Weights of a small GPT-style language model, trained from scratch on English Wikipedia: attention and MLP in parallel.
MLP neurons of a small language model. Each row is named by its layer, matrix (up: input weights; down: output weights) and neuron, and shows model dimensions 160-287. Each number is 200 + 20 x the weight over its row's rms, rounded and kept within 0 to 999.
After each neuron's rows, "raises" lists the tokens whose logits its output raises most directly, leaving later layers aside; "fires on" lists the tokens most often at its 100 highest values on Wikipedia text that the model never trained on. A number after a token or word is its count.

L3.up3611,161,228,178,201,214,168,213,168,177,202,190,228,204,215,230,160,182,224,215,211,199,192,206,203,199,199,191,231,199,206,167,200,201,218,220,213,237,158,175,210,195,207,195,166,198,199,173,196,190,213,184,203,214,169,215,221,215,213,173,205,201,186,187,201,184,201,184,170,169,233,168,182,224,211,189,223,210,221,233,198,196,164,220,235,202,175,164,205,211,194,211,248,203,202,196,204,215,212,201,221,212,200,202,191,199,218,170,209,237,199,201,209,215,186,230,209,198,168,218,187,216,196,177,218,176,200,194,193
L3.down3611,189,220,196,183,200,194,208,198,213,222,190,227,218,203,201,207,188,238,168,211,171,230,195,187,177,202,235,203,202,206,196,205,186,221,198,193,212,193,211,221,229,200,204,202,257,208,215,240,218,215,208,180,228,164,206,215,201,193,219,220,199,206,204,225,184,210,208,199,209,188,217,206,213,184,191,185,159,207,196,210,213,211,210,201,229,218,210,207,175,222,181,197,224,228,201,220,205,204,202,219,206,212,206,147,186,203,184,195,210,198,168,194,156,193,172,208,212,185,173,188,223,195,225,226,185,197,205,225
raises: "===", "==", "|", "====", "He"
fires on: ".\n\n" 30, "," 29, "==\n" 10, "==\n\n" 8, "8" 4

L3.up1387,184,219,203,200,196,193,195,157,209,189,199,205,220,241,202,190,224,231,179,233,183,220,191,201,232,200,204,219,197,216,204,221,220,185,172,212,225,204,206,181,211,190,225,216,202,212,176,187,180,229,175,152,202,167,197,211,212,192,208,196,174,207,180,236,215,217,184,184,164,208,214,190,171,172,213,150,204,210,179,167,194,227,191,192,206,199,175,175,200,176,194,208,202,218,215,246,246,201,172,199,214,215,182,196,159,238,209,198,227,190,216,182,215,213,173,222,195,222,215,206,218,214,202,237,159,218,190,209
L3.down1387,184,216,213,228,175,203,207,178,194,206,178,210,215,190,181,225,222,220,211,213,180,190,198,178,190,193,181,189,196,211,205,182,208,169,201,209,189,195,206,213,207,170,194,210,297,182,218,200,211,190,211,200,224,205,213,217,199,207,217,199,220,176,199,202,194,206,198,192,220,208,214,244,193,202,217,184,208,217,171,190,215,191,197,192,196,172,191,187,199,209,185,211,200,210,209,178,177,215,185,201,205,191,227,128,222,184,213,205,210,190,189,196,129,213,194,229,217,206,218,212,182,177,187,205,124,170,198,215
raises: " It", " The", " This", "However", " On"
fires on: "." 56, ".\n\n" 23, ")." 7

L3.up988,206,217,179,210,190,183,204,166,188,175,201,225,186,241,205,183,204,229,206,206,158,233,175,241,241,220,197,219,208,219,194,230,201,159,185,226,224,183,183,183,197,208,203,202,196,206,190,189,199,220,180,183,201,171,181,207,242,186,210,188,219,182,190,206,199,209,176,171,148,245,201,213,188,181,216,179,198,237,241,188,186,198,206,188,229,149,179,195,214,182,193,206,202,210,207,221,243,211,192,192,190,241,192,193,175,214,209,198,246,189,205,195,202,212,193,215,219,182,220,217,219,197,193,222,176,160,207,200
L3.down988,177,219,181,234,189,190,235,188,195,202,199,191,205,185,181,205,235,222,207,207,187,195,185,181,181,192,194,190,190,226,190,211,197,173,217,217,221,207,207,220,193,163,199,218,297,198,222,211,214,187,203,202,228,190,208,214,195,212,237,201,229,175,199,196,191,211,188,192,226,205,210,229,203,198,191,192,185,200,186,193,201,214,209,191,212,203,212,210,206,213,176,208,200,200,204,183,188,220,187,197,192,178,216,120,199,182,215,222,207,178,160,177,137,194,188,231,223,192,192,188,194,188,216,222,123,186,215,207
raises: "However", " There", "This", " It", " He"
fires on: "." 60, "," 16, ".\n\n" 9, "\"." 5, "==\n" 4

L3.up1937,174,200,211,175,209,193,222,188,160,193,201,185,216,234,203,201,203,220,196,195,188,191,228,201,230,225,204,194,202,208,205,189,188,208,165,209,213,189,195,217,225,200,173,173,205,222,169,167,165,218,141,182,192,175,211,213,198,226,163,206,152,190,201,185,187,177,179,230,192,216,185,178,204,187,204,212,207,203,187,199,175,192,211,216,207,224,178,206,196,191,234,191,193,175,222,191,215,196,161,204,207,192,247,195,147,200,219,236,201,191,209,213,216,191,205,213,188,184,194,168,203,204,218,221,201,190,186,216
L3.down1937,178,206,195,210,200,162,204,209,205,212,190,184,198,205,202,220,181,245,175,215,187,197,195,195,209,226,200,201,200,201,196,184,190,225,180,211,198,204,171,213,221,171,183,165,254,194,175,202,197,223,208,188,263,200,214,209,193,213,194,226,195,194,183,202,196,182,197,198,193,216,202,192,208,175,200,198,206,206,200,208,192,204,209,183,213,197,230,208,194,213,183,184,230,195,215,208,219,200,177,234,191,208,197,194,206,204,211,218,214,207,188,177,233,214,195,237,196,170,205,188,213,206,208,203,184,197,188,185
raises: "===", "==", "The", "====", "This"
fires on: " =\n\n" 44, "==\n\n" 21, " ==\n\n" 13, "\n\n" 9, ".\n\n" 5

L3.up1758,184,220,180,192,166,230,187,171,201,216,200,188,204,235,206,171,221,207,190,212,190,211,157,176,238,218,209,184,189,229,210,213,198,199,207,241,202,184,194,180,243,220,212,227,210,199,194,196,183,205,159,177,203,177,221,236,244,182,226,181,172,178,169,202,205,201,209,182,179,216,184,194,180,188,198,154,199,222,228,179,192,202,171,207,189,183,198,191,205,186,213,212,212,188,202,229,223,176,183,198,220,207,195,200,181,235,199,168,226,186,201,188,203,199,172,206,206,215,185,215,210,206,185,233,179,196,199,196
L3.down1758,176,206,200,226,168,209,202,199,190,197,197,209,201,191,198,216,221,223,206,209,194,198,191,170,205,189,180,193,201,192,221,180,201,175,205,214,197,204,197,210,201,165,195,201,295,190,225,200,220,197,196,207,224,187,213,225,204,219,218,176,208,178,188,201,187,204,212,197,203,192,198,242,198,200,214,214,235,224,164,193,219,190,207,181,221,185,169,214,209,222,199,224,197,211,212,171,179,203,165,208,200,179,206,118,223,188,222,179,205,196,185,204,135,196,190,232,218,206,179,194,186,171,202,218,132,180,201,226
raises: " He", " His", " It", " This", " However"
fires on: "." 87

L3.up2992,188,204,195,186,208,191,196,195,218,213,166,207,200,274,207,207,203,249,196,188,157,254,193,207,194,217,189,175,196,221,192,220,194,181,199,211,235,198,179,194,203,225,175,199,209,242,200,198,167,251,204,165,194,215,231,198,212,174,204,196,203,189,196,222,198,181,190,199,198,192,179,191,223,207,187,206,211,198,187,193,194,221,210,177,207,174,224,194,184,177,194,183,201,186,167,204,215,225,183,208,198,189,199,202,207,230,233,210,219,202,221,203,196,179,231,206,168,183,186,205,211,170,201,215,199,195,203,215
L3.down2992,188,221,216,238,186,190,219,195,187,208,176,216,210,186,200,204,190,211,228,206,187,190,208,172,204,217,208,185,158,188,207,169,204,179,193,179,205,205,225,219,183,203,190,208,258,243,225,223,190,202,193,223,205,199,224,193,230,197,188,204,226,190,200,210,193,187,185,183,222,169,227,245,180,170,206,178,221,242,195,177,217,204,214,153,216,167,201,198,189,216,219,191,207,201,230,164,203,195,200,187,229,195,217,134,202,198,193,199,236,236,194,211,97,201,178,204,235,197,219,186,229,172,205,191,156,172,219,220
raises: " The", " It", " In", " They", " There"
fires on: "." 51, ":" 18, "-" 11, "yl" 5, "-p" 4

L3.up3897,192,217,213,207,235,211,221,200,179,195,171,208,191,229,220,201,197,219,207,208,204,177,214,220,263,201,192,192,208,187,184,193,194,222,202,201,210,225,208,224,224,201,185,166,205,203,174,143,196,227,200,182,224,196,177,162,203,204,216,168,167,208,206,199,223,192,176,220,196,184,185,178,195,200,220,236,237,233,192,187,175,206,182,215,222,196,157,198,229,172,187,226,202,180,180,201,214,188,181,184,220,217,206,176,186,212,196,224,255,151,216,206,219,225,209,220,166,186,210,214,192,169,187,194,195,199,199,204
L3.down3897,184,206,214,198,205,185,199,205,212,196,188,185,206,199,176,182,187,213,180,191,183,194,209,196,180,211,204,212,210,195,186,191,174,217,188,193,191,203,176,193,196,185,202,179,235,206,191,206,184,204,222,185,282,223,214,173,176,220,230,197,199,190,197,206,198,195,212,192,179,211,199,186,205,194,192,221,207,191,210,197,200,201,195,186,213,213,215,201,185,207,183,211,232,201,217,217,236,214,182,228,238,216,178,198,183,188,192,219,187,194,180,174,235,236,190,232,212,176,188,217,219,176,228,212,203,208,201,195
raises: "-", "The", "===", "American", " "
fires on: " =\n\n" 26, "\n\n" 23, "===\n\n" 11, "==\n\n" 11, "===\n" 9, "\n" 8

L3.up2742,208,223,189,193,186,237,194,171,198,201,205,196,200,231,181,194,224,234,226,194,208,208,196,197,198,172,184,222,170,224,239,220,213,182,196,227,223,173,159,159,213,201,220,233,210,202,209,184,196,203,177,199,196,173,200,214,221,170,214,198,165,188,212,209,205,202,200,148,161,217,187,198,191,182,186,172,243,190,193,181,181,201,195,198,193,186,196,171,210,205,228,226,181,172,186,213,222,197,203,205,221,191,173,200,188,243,217,167,253,200,218,189,218,205,176,227,210,223,234,215,220,179,207,214,189,194,184,214
L3.down2742,193,231,206,220,183,220,196,192,197,179,203,217,176,183,179,169,198,212,201,212,210,218,203,205,201,175,186,195,225,220,208,172,221,199,192,212,190,196,192,210,209,196,188,215,272,201,236,190,236,172,207,210,188,197,208,206,199,207,209,186,238,182,176,206,185,196,187,181,215,160,187,233,200,214,215,216,208,212,147,180,192,225,211,180,221,168,158,200,183,211,192,211,202,193,206,178,179,212,182,241,191,202,203,115,195,186,222,159,218,192,179,190,166,179,152,210,205,187,192,199,202,212,218,233,138,204,232,211
raises: " There", " He", " However", " They", " It"
fires on: "." 85, ";" 6